Weights of a small transformer language model.
Size: 16 heads of 32, MLP 2048 squared ReLU, vocabulary 10985, 42.7M parameters.
Architecture: no biases in attention or MLP, untied embeddings, capped logits.
Training: a variant of Adam for these matrices, 1838M tokens.
MLP neurons of a small language model. Each row is named by its layer, matrix (up: input weights) and neuron, and shows model dimensions 16-271. Each number is 128 + 32 x the weight over its row's rms, rounded and kept within 0 to 255. Numbers have three digits each.
Before each neuron's rows, "fires on" lists the tokens most often at its 100 highest values on Wikipedia text that the model never trained on.

fires on: "| ", "|"
L5.up160:116131143161126182130109154122111177105124194118078114148087156086065095153133111101210158097075197116138185160165163156136128138134117084101150105098114175110146047157097096122159124100127149136164136084195125083146058109134152118077104127144121109086122130202158134079136132148119107098187129152114138154133133119089139143173219073130135195112082076102135117135117106128111030162126107040100120208077121124130073135150151095100171104164168090093170087109150146113122115176142142125124147106093118198097107135160170110206121157130084124118147157123095109062162093138156163118088112092159129058177137103148096081105115144132051113094112142071163149120132126126113146102132151083163112107121081111136153118173152170150085145174054163169084098157121156052134122129157104

fires on: "| ", "; ", ": ", "as "
L5.up1337:058162205216139149144113147070114100133164132155133152142142136134175090163154157078146128144128074181070084161100116113160130087092152112125192142132109148120129101163072163119113116145129123128155123160139185135131065161097126136109071131109122151084126118121138155136096115080098089146115164153124094068157157166112181100138141096094157173103187102106072092144087095104121066137116183122126125121149144109129152102154141089151131106152179124120129123159130129116105113138128142107157118118111136133146125111100164140157103166122085070154183139167151132137192101102114134161145031131171162095161128156149126180104126160161127122092111095105109154133158087177062066088112179158146148121137086121105077064108181126150138125110155090143085149097111138149123126061072133

fires on: "not ", "did ", "to ", "does ", "do "
L7.up1143:162121123119129202083130099105084097113137114160125128120075150163126146146137120122101130097071129127115072132139186137108129138123112090136157087171101160127072077156130124140097128120149137122157139161162174172126076140164079145189129154137168120144131059123160177108121106115129192130085105124155155127186095158131156116175141133115106157083147050037136163125119125067157157114100139118128095123148105137104089063092152133150180123123158064113162178105112119158127176094154124108132170122114084117095074135107156172126097111152121126137125131118108074143146162174107139114143138068164064130148150131166104120106121130085141133069065145091131092087150132123135167168089101071183097099172134116173126130101122151124076169152069135135118143143115110163123101148126127

fires on: "| ", " ", "\n", "0 ", "."
L5.up1444:183123131136123097057123164125154122165138153198083127112123193137150133137077131135133193095125140140174147098104073085167145117179145081104131180126151117103113094126140133128099105075143081122146114136148111104166158112052069148177153189132139135082183139076106159116135102143146124142124095092120167117139133104169152031111163130168087128158129137114151085099130116132134122071103116118142156165158053158148165134164169120054129191111129107137135145144124117137122172134126126086123117136134191165147112144112133131139076145109147094078144070062077123094102151119101146161129134124128127137112137089124117193134141113126137185099091135079113152137178195051112117152071150132159140096121130122177213157141168096160127132120120150094058135137091139143082121128104100

fires on: "the ", "- ", "s ", "and ", "by ", ", "
L7.up310:098148134133180042079157145087136113114134133103161172108108210144133151141143104089198102131096120151141056132105117096115107105124051163037091066129160160123155058148114151169120177091148166168136077188123171187076107114107179052160084149156110113069174102138167111133138117168147116147115176160119120123112212132147138040089161060109152127071165101169102074134120160102132139091174118158106088160170127133108138082087120116144161150117159163142124097125137091108110142139103188130212184141119124096128070128140152146113062168180111132109121147054159126150112107148104115125091115117164129125134132103079116162120200119168133150152139135104105108103135079126076130073144145110140150104167075168095122106128127137056154139163151161136087144135129140116091129166092174

fires on: "| ", ".", "200", "1", "7"
L7.up1366:092134108131153157095165158126172115117135128145129183144109109062124169144062092144138183157084135127165092100157142149111081169109126110119125123119125126106116118118190132174103132100124182150078125129150181135155063118072078148136148081119136137101075159134068167125064160120129086140094192119099074092158142116109232104048211147115114111145113154080119135100065167105200112124111068144090070099085109131192134094144124118112132176085068135121133144113118077147143170104150182164120157039092182160059129142101126150082138119096126141088132120068090093126090160147090153136049136183151102130132144087192092137081135126098142133092111089098109067070137091162138144137065094085151160119097105120158153160099148126180137144105129131116132175120129140130117120111112071

fires on: "was ", "he "
L7.up621:080213216168155144153117166120111132116080169202144140144141080084125116063137088091144059110129105145099036106167111106121095108114114142091119134122098060139153089112121161136163040109115161162134181088193133160119156134133114082165114151088026136101104074130123173090078075102121144194085033120135138120184116127094147112142185127120052152116192153139194114154127114129145168161138126121149156157077107143119128131114148101165123128121064185168122145125151102159159144147111129144082161152160115151091127166174103103133131130107142138051072167122111102122161117091133096102146075119114065061089144092183100132136153096149136178141134087144053118134129079134135108096112147129136177140166107071151179114125043094097102173076154167171150118154083117159156151079122140

fires on: "| ", ",", ": ", "1", "was "
L7.up1280:123108154141153189095104142146133090129145234112167109105102160157131132114101119198114119173137147176092065161144123179099140181182071121121212179142118117106167063116091124088100116133171065139138115180140104138167153123114152131126099169104149119125127115159159137114143130133108119077114130105159157107135143102127208146104131135169164119135202140074129087166142121151143174105126165150149077083182090122164162172137102147119091168125101124149148079140222087121156139150171139121181138125109105149146105186100097140159107160151123127116110107106147072125150148107111095139108116160058092068142137064164121126129119127113062110127142085144095135126137098104165117162167137107174098136127123102119148179125061203108145106068177082132137147111127081100148164109135124

fires on: "| "
L5.up1369:079088124190138148133119170128129183153111197142063117180095129187133097116134137163096107143143143091080136191123142175219149118140111087055123094123106207146135043130143156105175117109119126114102133134143186135180119103134109146105104116141127109075122157134116082125133121104177129135105120093071119104156123178082159150164146101182131169120080161110105129137085110079142074126094074052124142164087130165089070107116104093098142139128199069121201118110088130101128078126143146095110113110107138160105139129148099146130093101093081184140176168095106103094140121095132111188112084121114141147214124103138139053118121126151165143089102150053155179127154103113083115144114221114163092073180145095115185134165174096080102142168112155127137081159125129112128103107076132

fires on: "| ", "; ", " "
L5.up653:136138159119113159118114170169125139106165169137054091186094128091175134124121118127112174129067139131083140114153166151149117140146123069092110127130145208149117053156131128109102114125149116140153127133208108075119098087097080149068143140105139122100117124132105136157092118137119140098121126138162169114146122110164156174108114113166123197166087122091105131132142142132148123125117067103132136169120092149115128111189180097047135114140169107101156076130155143114127155143125157180116091131108114168112100099118077171137070137117100145102168177077125143113145146120102128162104159075131110102150142069138135182102142139165137176100081141075119134130150131167134111167122106164108094091099154120177197151147222098145108120142073104130053145110121138104117113128107116

fires on: "P", "V"
L7.up1121:044136127087156154039131125135086097097079178149118161101136144136115124158162132120178181194089118173160166144111078117155147162164131102105080139120131131067186136136092140095075116083188087120123129107133184127143153166101153159164103112109158154077090141105071127180080098119108157157112145136198107121147127100122127081133125144210089171128190105088120127109102081122094109098106098087144060138114149172074149133147143127092107162113114135114121131149131089109165150101146108205109138161112168118125105097157098057163137105150153170165094093103102112135167105161087146161109135119130077065160164161158060100120133128127078109093063085091143098145116107129088163107088144112117150119103089136112179109139076189144104111101141084121135089129147171133154136143143135

fires on: ", ", "(", "& "
L7.up786:124188086199172121068119148151087161148148196145142157089073110092170140159057098169134109202117126131127080148170114154175162167127058106115139125152132163130181102175114100127180059148115124165119115092146141188093155137112117117140153114058096179050130062119103079161119151123111142204107137090125129167181120067064120107136120126186133130176184117157104166165112113070140104077143116155121109138133092113110141124095148073138138107125117124086164171136158075133108162146144098237130162114151102147129142112126178141146106137087139136097175095124143102091131170036084129133117120113100179149162130099173098152094085126208088113141171143077145143131114134150031117108108118117181177067145091133088150113190109114127135097176119118187138115114061117097124090183116161

fires on: "and ", "| ", ", ", "; ", "(", ": "
L7.up1099:100184084144146152104142130090077072124104205134094152083071162113134134164102134169094117203173101161041118137110170132135154098139087131132117178130045135124125143166146131110127128124148093121143045123145139171097153179096126112104111137086138149106113090148154127112108142204103131198107121105128154137153145114123126057114153141145171138102181159124108126103135129152160043148097129104136124165104121123104130069130149137133155120125109152097164131172214155098099193092146145144190132101152114142136146148149122116148156117140165141151158126115123114111142165142127098175158068180093095109157133154116108118096134114212099137125124088095111142151194085130083103122037104099144123117161107096100136140112105145089160132177126082140134108098103113126110158134097143

fires on: ". ", ".", "v", "yn"
L7.up1790:097124167138135123105191155072102134136146162168109151123202111141187153144125153138112159133111130135064128139109074137077127111153127136110169201120132035112139102128083166115116091140139195136112154157137077121106103167108117095188162115016093121115119136183165108130160104122127151156138147097113176143146148144150175065111109042129167127131169149133124087121132153089150137095199181072116175094108118138200062109080151100088157163131125145109119150092114117076076153123150147107126146142156112178181090154120152113119136119107072094079122131133154124120106122120109110140147114136118164121179156161174144070052104168079128143111096108129101169136160142062129124123114175199133182070144146140118157116126090171136114057137115152191144096142142141123150096115093154

fires on: "P", "N", "a"
L7.up1586:106166197150182179039142164120086114152076112158067167129111096116063166132152129198121078103151062133101150081117173174115112157111157129123114118149089110115155058128115116176139131079177096123105152102155106031169129154100174163169181115163133094122068139152102177143120120101093131182118081153115119131145148101134131090122113134136134129137176097131143127093110116180111120143092136097080076149110135165101137108154190117137109139132161105124126141118133050098163194143180115105138146160146047142166169147085153092160116120125106125139108096085137090156044128187170140153121137141164102059167146173159106107074089117148088097124127052091148160096148130091128166091097119127148189173158135103133146137099093143175119093119114160159140154127136187137137115083136121

fires on: "E", "R", "A", "L", "N", "T"
L5.up1359:128128156147170114127136135159128131131077180142162121121117145101099127123090104186170114118135141160121165113122111137159116067071164120182144127089056118144141106144099137085152119112171135188148127137135142099185092094068124143168070190099122147139177165151131169091184118094119094070132130098137149152135096156153127122139162115166133126183103102087191134091158125109111137179118135128151188157106121140175131096097082127149180116156127091116148196141165077132122106072115128079126116123097096099180139161037139108113096153120149126201156128133107104124134119165106117149098112193144167066165157187164136177093124163131046149089127147115140095078061142137155086111061128145138185126108119117130151138156146135138133078120115101091069079098121148086196064178123078

fires on: "| ", ": ", "USA ", "for ", "Brazil "
L7.up1678:144075095106107203120071122085138061132142172180072153116117167140083162132114153187127117144142129087093151106145134110093126155147119146117126179083103151087108111161089124076108120113201100233144058142120129080117104101049189156070135169079115110118117133170199176123090132123127156200083121153141100137094154071142178111107139142130145107134103104119112100127125124150115128121139114177162135138123138127182135118150143092086127135111154116140125092152136066103190171156139201156147099210164154165161065186065122135132073130079104143186213050101120077176142093106132176139152169118150132103091139161100111132112141122110111110073102133151154136122157123134135114137068113133165104126081161154088132123113118128149133124084104126157084101133138063109106103107131136

fires on: "was ", "were ", "to ", "is ", "also ", "being "
L7.up1332:168194174187149118122106139123077057139120225164129174115096162102123137151110102187087090145151109101082055137133106165170118162116104108121103132125150149099084108144135144102113102137183148209172133136132120164139063162077118171192124152099134083099115035180112096102075125111110154113111131092166113125162134094137113153118123091141112153165132103115130156175151103121149103132101127136179154075082091124148143107146158088145169125193167103090146130099133111083120157085086139115125128144187120089110137078123146114128132095159151108053184105135139073137106139111083075163109099143117112073105135103165090168126123121138112129096106158099034109202127147100137069150130129119188109130100085124110150197090065145099136133144106140135118119072128149117115112124128144

fires on: ", ", "oll"
L7.up441:111154116107148151094132122156202068157136170168082148084146104176151122109104169105106164168176133093091125125146096195101139121092111135166151127141081150140131170177113113100145145113170132168091108110173174146150149154069136136094144135124144169102178155149170163150123113188062163194089125113143099097129074093084173121134117119109150114158208155042068162140103059150159116119118146090118069137153113161096147172077160148145129138165118134100155201102141142162097176109124095153088062171096165126131157132137123128180123123099146134092114146132120062088158101139169103139174100147109112109176137135203103120104116155132104136102108161103172140167169125161116101127064129146152188077143095109094143113098124146132114126166127132147150129136072112160136101160088119

fires on: "| ", "(", ", "
L5.up707:130119113123057159145080165153074054140127206167091124163094162151180145094090111142187143176146077144085162160118125149145155202127121091180124128177059126153138134125153073028139090107155100142069107117206126166164144141095109136105069199116156129134125151108129107137102178097109120131129061101110144171126083095106185127106124129116139116139144136005097116151101097102153107145130103123157057127148067166106103146150146093139097103166134118111099119118103114128144178141138186134134115122122122142130097134117069139099139115134121108167172114157101088189125111150138127155104136127119128041162124114189084130097119143157084108084130148057119066120124137153124054159062139132171124084150079136096150184153110160075134106164132092179128120116131112125161135146162155

fires on: "| ", ") ", "ol", "w", "("
L5.up768:110127128117143175112140153135128112128141129138107158121041128065121178135150194105149176166158116177138123126125118121128134153100166119076147125176147132176127127100087156123141137127152127113189154136115156146067064094080171189170026154125104145121111124148085142104137169192129113099152124097144132116157167125156100123184093066109088183164099119113111128161135137171099098158161101097121160086114147142144198074119186098189156107174143167144165113141180136086096120136163144135096128139182147206158124156085176188132164118132102115142117176173098089147127101097126185170143159169132114120150155149149129194050137101142132153108134202120113108125121141149097087163090119124156125097176141162088166096136091100156129137195079158103062138172115098079124095141119115

fires on: "and ", ", ", "or ", "-", "to ", "–"
L7.up732:141139157121181114110145137102116117094120161169129191105111146094164148113074140148100180092104126076116119127175136188193113155126102092127161096131155162175151140137145129104152105075089080161071052113143131147127035092161058138097114103170100139148125098145148105176174118148079106139134157105076166149135136131163137135090178070114131138142110094104117126170134177092132177129077144108141199147146166110061092097088145123115177149089127084121131107166151130117152113141142157172161175118116133145148136126152138119138134137115131039089148113110081130150148211165165121139108111156149086110155132109133120187070087143091126153173175141106088115115210169136132132140153141198115146115106149148150151217097126120062129106100135112108134160152149127131158120162096124

fires on: "| ", "v", "in", "c", "k"
L5.up1737:128182190139169134151187120184175143148137136127091170117114156084150141106079190092122129058085153132115096075144096100157124142128148090093113118147105164132138140149126137104134151111183144157101103116169135073142099166101133146115156128128113127122116124156107135102118111098038172101026080135117113143140193133159083137110160137103120169171114090131103135129122195065224114147104112149110143117097122145127160166099190118153118136102101107139146119125166108088155136073133149080082121166131118135171089115110177106134137159134030131200120118120172115098137093140125133204131074105142113108125152159187129149116159135123128130103190125108119140122188109123083123146122178140098160063118175066099159186084105165089121136104132090193125171078134112133126068130159142

fires on: "and ", ", "
L7.up48:135196146141120132136129117080105187166135140139108151147110111121116154164115099180084121123097088129112177142169064060105157150139169150097191108134150179164136143197082138093114128034078128105075106141162167152113115118157127140140138127116151138119093116136127102126089108152072035144108163151118090168105121139136155114111171063094130137103076101113113103151158096093117163088099110161117166172131126106098173109069110134100197131093143132134121138158093150082165104063112156120125116057185144160209071164148092103105086111091121125147206206172103135166151147146129163154120130163148080127149118188110065163127100113100117083117120113135081127084214155194143138130159172189107159126060081119135177166073230153071094142116067100117076137143144133092080167121096141

fires on: "t", "y", "ur", "spir", "es"
L7.up1250:111179137141158097087114114089156081147076140157087148141101163152133152135068100105130066169165108180134154078150170106097102176148094162089161109140104141175130130132114144140152142106107080168114138127086111113130125149127098118070110192124086160112186120184092155135056158139161147147135029111121111151125160096126169097127117098113133207086078119126124121172131092152157089157093134145092089157135103138092146096104172145125129135099129090115123149096112019094142254062155122176158109085080127171188154141085115158157130142159095140132154172153065120138078108125095148079099094181135166063133156172210158126122152091097112165143100112145121118152173170118128173132157174178137117115128144165148152117124166183113145116092116121158091139127045061153085161081098143

fires on: "will ", "to ", "would ", "not ", "all "
L7.up430:117160222121069101137135126138138119098091154114109110157120145155128103169088095164144126145110122079143110099173152125186146146112131125109248147220117130207180087077112099156160096100135120190143148079132161117129076084135119103113156106115183174130131119099114143156137131070079130182108105134154135085178081155131149097146161117119136147137130067041141136077118156093109102140131160163082148094148138133138147121163092117211148120176146131081180114092127141180131154145169109133124138086094075122099140096082161094066082094101121072130131092067129118117177099128145124117120133107158101145156145144118088113082127133065122099099073118050155139099126124084177140187104148138199103114172091103171181121116080092056082163160088107150145098084148169160112101162155111

fires on: ". ", ".", "-"
L5.up1463:155139164152140090099107138065166127118161125121106138123155080117183151129113155150093076151154143108121095143108069120120155117106157108088214158144084159126105095135102096088089104155086149157139129164159128124144081114138129095165118108155141052127148138084087173168140117116122156148107150092140160099123081109111127030135146101091131130133165135110107115112118091119066123063150221147186126104152137144130127108107123109135180116117132120167137085128147123107150162096164132088102180157121128238097094089132198070083125117126069141146162116095123069195070111157101123167150111096094100112174140170156136132060111179128089163147146128124108142095089133082058092130127123167130170130210129126102128113126153200138114151135161164173123151138115147096148115149120136

fires on: "| "
L7.up592:142126139120176150131151091129122114176087176121129140176084143115088134063106138152148092146139119117129117144120129091122112195160127151048126069093087157114103128156055101101099124101152128157126096138121119069157180107130160142074189121153111073150087113163099106112134156157124128125069152152150086158132165126152113135198098152167153098172118064148092078123105124144118160125118151083104129150155060113091137092127122068082189129158142020181136027132153114070162123133158153135134128132147116124179065140107129081110093136053135133148164117105160062115134105135118153127160086121153112123108132138176140165098134161152078124101143067106095115181162080082095148181119130140148211143130103059092149146135143114142124107066070172198136212134096104123116110152128128

fires on: "| ", " ", "; "
L5.up1911:083108128170104155172161109132108096113147191208132179159130136102153129115148114105121175196116142162064088185100110092155144105136104107132114135138109092139134082147105122129126112113170130123109110150115098168128095173139136135127114115123154149116076173100134131177134157060074086201102096134121158151149144085112164119103164030068178078146124159187083074159143123088194153178157162069115159185125150142093153156180113127111058188138164149136060053123177123130137113174097144109152085156122116117151086095055099130121101125147098049112190151120101128113190126149114174154104098076095144099102142153112092142114137123188121116106163120068144083103143128132124154122119156159111128051158151178121098169120164142129123140168118091121104132138080161122133096169128124

fires on: "to ", "who ", ". "
L5.up1413:162125174085174055065151125092172112093126128141130153169131073131071130188081135119135144213146162125170150137192155185146085124134152128100153133072117110100089035141124073135115066128141136098101036092150151153080094102124122105133097140151071142136127095191154151127127129130141096129116021141105132146110157148162151137131175128156175156118132132071074130093157149125071131121124112061081047128134159144087075127087077061139162117150113127080128131143142069136137134133176128145134151126167070111142119121161120091093133094151138158123141131081093100113085097169149097114117107075164100134133132132118064153142080091135128156201121091094139105055115121167172157059060175106162168148149099156128179140147089175126126064109141065106080124159109124130162110196088114

fires on: "(", "pro", ".", "200"
L5.up16:105109146121108122089141130133116154134123147146077116128114116167144138164064159153185145151119150135131102159159056147090146123078101104106165101099165173105143075118197111119147123127162070158142100155161204096106161125125096085095079141098139117175116112153146123168132138090075112162131076155161142165105133132138117027175182117192108087166104142073111144142098090111110120085076159153112079093143114153166115178143139076152137116135115169107172071122151109157194096157101148138122167078146130183077113099141122169121102106103061109164161127109096103115123157148125186133195100074131158128105127160165096093145100098092072142119128161107132098088146094135097134185093173153156146140086092108142152115137126106163110175077130134139113147100073067139086128109142153

fires on: ".", ","
L5.up262:104144163149165139158166136136147144141128093151107137179104105152133144148095112083149082141108152148110105180159119109063139119124129108149156102101192083115134119124184146152088093143143134121094105176167167164143112160092103106152106117091118112147144151115178077119104147145123116116131157125065102100075157126163139149147166043091135100086127131128105072122140131117175124096136142121130119139089142144124130142126100071103120115136108215155178100109189112177149133114099117092096145081116173126099076114121137167114109098040117107148164133130080125175088127144132099154073125077118164125085156112082112181105114079096078104119075081124124079109164179175137109104110119188149187178148121094150102128121118162126098123115172132128126165139110087160072108141125141

fires on: "and "
L7.up1834:102110151106176139077104141073154211121133155126115169103128172144138116141074110180086136147099072181122117082156106093157156076116175090090160127076175134096094130151122156129143095160097064177124069143159150165104075143096106129134156142127066126105108130086068091113131080149115140079093082172135124100166115108116150047117156086126169136115187056132121123108131168112109095099118171143111140168100089130164167077119107142167175124151083168138199158108133067090139090146113135159159180037118112119184088126154156103115090101139144075123151169164051128119123068098144166143114137141102083117146123091164081134115072134093129109154147068096102113111143173183153091209140133144199191064106103098147115094084148153081107140126087172080079139113116135156173135123154137

fires on: ", ", "and ", "), "
L5.up498:148122132182143141141145131101082125135162166132116220106128176119154200108104154124106149226113102148105051188122107117131159122099155119036143079147112162133096123164136133107142141125175133150096106090137168170094113132089113114126133181111097168122113133115124122205129107154098148115085100117087139130140167067140109118097116124101143103120151128163108122137114165097128109109131176135110102145119058181105157055165107124147130106181111119108154128111084153125102209125134190102159160138124104149146148115135113103094137099077085126115158134114084123149128139164096098113135165187123106071140136113188162169117135114161060150123139120067118153116124155060106131104125147124113138119144154085165117127141131096108128114179153141093071100155069143125161092078090129

fires on: "a", "re", "–", "-", "s", "e"
L5.up1353:097170178124108098127123100149104118115058115145113133077128154134133161114084140095076148161111084168160131130137083150143154115173079108064123127167086100144184146127065135121146151095128083158180134070111163099099069121121102136093100165148114098113150150129086158165118134173102101090063083149162115121185091132144130162116166080108125055202092112190121096119118174116152177136114137193140140118138145144153126153124108166136180127125120147150141133146110096127148139095197134145165141152171110177113129141094119108178143159125126130175108108039096115074119149107056161148076086131149102121178145213133107171160098156094120121126140166088107100094189128120164125148193165122116175167159136138107137163145102099128131066127129138116123167141204122141079123172075107

fires on: "the ", "s ", "his ", "and ", "its "
L7.up1301:174130205087188153153088133064100166186158155172106153163118142138099134170135118158078108104088136104135126145131090070163125197171151171054183053107135140123107057129078099112124092105100151171075089118103211126120125133123081088184193107038107086125154136155104099082132088131063097116067082101135093121126126100107098061120129089127125157128130075131151142108152155144151082164176120137102094139075118191197086086146136100136131182082160088090133102122138134101101115093162173142172128105159152136116084125130128115125124166105195074099163131160080125162096165128089132124127132148142154150131125133096150144043126096105095121086151135103147106125134111179075099109129094120127167152185096173129142161098131102083111133120097071139124133146119110123053137141115096

fires on: "was ", "is ", "were "
L7.up1975:117098116136154108127096148104117085177134194130116139142126110111123165104103172114136098168180146104101092089184152163156157081134102162123190111116113129108072106110115146122112104121182117149130099120186111097174184113125136141144117139072151154101136050150163168165110130135051172130109052091134152205160093123114179143166104094129130161144199118108200183146163122159100133062060126126154162108138131110158166108126119099115113159125084121186108155105153128085051096103126112136118123139165158110113125122136101129150143089161071146115127131127140097146127156121163071118131129086100051031095137136162138147149111119137096134116158113146064049135107083140089111165127164113111166143095099117046139103172152187069108143160207141080101157066091169065115132136097164

fires on: "to "
L5.up1034:081129099112118120095105124070173063072175117133129213180137193111119092118140107084089142170151090099134088137127095085145105111129064126086130096085094156165170093188097171150119088087136167156192123118131153137178122154101118112140129210110103076151124108130122147135082135130105095174087070094064133100129121138144135134127108122151189090130148135081091142058197081107126136147168162080136123101125113145110102130120135100153146161178105108115128136060149113115109129098176136166163130105147098179100138086096152129109107100076105133139176087134095111146169128154144114143114094131106127106147133141142088106133113142154100101176090107076097172128143156169119117110107141136174115217225142067110196185149130185124106114098156098123087090102138089147162131133171131

fires on: "S", ".", "A", "E", "R", "C"
L5.up1934:129084136095096150159161156119167136148083141127111145148143163121182152107000140084175128173148121127118137151150128058157102137053170096091131125132160128133100154127078128096154089155164101193113127173207117115075065120110130104138078152157097168155156094137115133118124068109103125141136149103138197162134129085102094108129136144158163161160126136123081147111096135062115130173148088190170145124109104124174149190048131106156133128136162120122120162131144121152153116061142120086184076131158122114099073142145123159107140144090107116152149152104097115124157133158093129140096121098140123084096165121200074179110140145176050152146147143086154102078161147145127127157156161145146198148147112143130182116177091141093117070136121084170139096139129128172125132116088163

fires on: "to ", "and ", ", ", "or "
L5.up235:138147134205143103112136114102110071130128146138111163160111195119145161154132064128163082140136103146136103120115085077129132157113102144050189108134144159139132164141080106123118113124152175148122167105128127197073114123085087122182117106127092135101120094156106101180128095155143075164119151192113110088143205155175107112113125046088093132092141087118121112114116131153144064117162143143160077128089101139136141112128161150076171122200174147185195104149157163141150145127099191132116168097138141162121136090103103120107081133146123143113149144116094090179154118162119131127094095052140125119162128111117082211110157131136082142078153188073081195088156081116057090125129142123123134137148141064149097082147255123089101140147079118093150149100127088126070123172081114

fires on: "-", "am", "es", "–", "and ", "ock"
L5.up1070:130135101076165101095159149150132096106081114146118127063118105074092106148118134068145157129135093108139156115128136140145108089153134134102094125107092162130150133136077119110116166101136173181156088095117114105110134048078107175145130117109181132115121133096132178207158097142125148138117072065150144116125135145165140153103096134129132172108120119153160072154107085082169133103135174136131148166114086107140133051107205099084126165050135091152076106142090090173157099192148121152128096168149135094200098158096133132143153115129090135151092148087132103134129119072110090117072163169098115160165153155106126151095146136108125115109088134120102086103213109098140075141125110122164134070159165111047074167137142142120116121195111139131119207116165125105070142170111081

fires on: "was ", "been ", "as ", "be ", "named "
L7.up296:126138159152111102128119156122186104159088176123133130113094093087120144132093096110137158151167098100069093120111116122160168078138083144178159156167127122104090124192110096114131069129161123196120068149129085127154174107117170135106120153085137086126158096139106117146165125110081128088087084121121127125132128105122140137153117110139158149174185090073144153159169118117118147062086089108138176127120104125178109133100122080139129152122166097143187129121187043183113098155105118139137109183141116114135153116093081136114140099161137116188124165128135068140115119117168112128121185108105145044068127146105153125103187167121079115146210148131113104142108107126112116120150156068150161142132167116074117111126125142083149097120135150135081099090157128098070074135151144

fires on: "and ", "with ", "or ", "General "
L5.up634:147158115109149172082134134078140127168123108135114133163141135106114134138095140168149083125117169140127162138111107129097127120175142131100170155115117149109137123120073157087077121112155110120144081133125151131105079121127166140160163104114121092064143131136146137125097123116146138073161140052098091148118123174171094091133217076159104126160149147028102081109080133154070094171109100139163172135098135161111218161055104127062211119104165134129138089187084140121165148107142212141157152143086111173122116149148099079108078176145095138114185131033089099125112097100135138147126193159119099104166136100121093149138141121075122137100101151082137140085136151156171106182109179134129132148058103110092127148163080127087134171121114139137094116101112156119081126123085124

fires on: "a ", "| ", "an "
L5.up1051:112094141160126160068135171117157127119124144166147066199059143145136134195126119107137148094154117132126145148140145171127171106075058074132140116118140097182150096105078124120162124064147118149168131125122127088201147036083131152176153180112137106104082083165116133144129136137139100119143090111144147067144167132133152144145114126108130135186114098129080145138168050100140170101156134099098150090158178116166124097130123108104126167132167099174190102135081103096229155153148115142137111154180071132132120155084154111173075118114119163173115113123107055105136159142120115133094073124146164087087136131153112113141106203135130153089096167102142154112133109122139088115132132134131126083094152113141098128073146218148122134098135143173147195127176213154151090065085133

fires on: ", ", "and ", "in ", "| ", "(", "United "
L7.up1812:150171097139166094143104111144076104131117142090151125128107150156154196115149151133122170151118170078101125116125112134191085144082140096126169095117145162163161124110104067131114145119152051132129088108196110123152114115123113170138163113111120086119123142108117144115106186172160160152080155125170105177147101137112121152133074138126166122135092127109111121092127111112112183168120161114094137139127078150132121091117082072141103141101142087139209145124157086151173134138174104157076129162109153083157090175099117097145131108125087107118111086135126129130082146119088171225122032131161088080203146104151203148130138102133086154112115075124140153100157123131083154105186156166123167179090086085133122137153110152194077116087075145083154141111120154193106148116100096

fires on: "=", "(", "===", "s", "| "
L5.up1099:139171160120122130130130176107140125117160171125122139157087170078157174102127153132191120206130125129154067145100113123128083132091106127112166099129092115125125106071122129093145154148133191123196099147097147134111110169113181115174077166128144144090152161096132150143173055115151120108138150140088104105110143113149140057154148119131105126168119126139103156137150157100087170063120144115100166193129116127121162048106141111107133154131182155101183139139182140089138168102149131124082123132150053124152109132114147145112134094111142169122132114159100118151096186095139159182080136085139166141119133121108132113147088155151049116136125111126161121052087124120152094123052120131137206114146147142154130155121126134153117122093139129100095169151102148142151146170104134

fires on: "to ", "not ", "can "
L5.up989:128129127190119113166126138098122203112068124105137166200095169176176147126085119132008151111171093139019101136140155094166136133190061135141096108159111161127147098075121127100099076047151097180172100103115152101156130104139107071085110187136154134150146077127100144139129173125162165136146091129174126123116130111058148125197131136115186121116122108099163121071161185098140083101114125101036137057141115129173080119137073112123155111122138083091142102126144135164131108145124148145140125157198105137064068125109173111088079094118103105092151093109080127083159168156120136118133106081103113100122141113167141153119166161136100154116108109081067120091154089129134115116132108075161117141183151101134176126152093127116085134108116096122086171141149120077068115138165131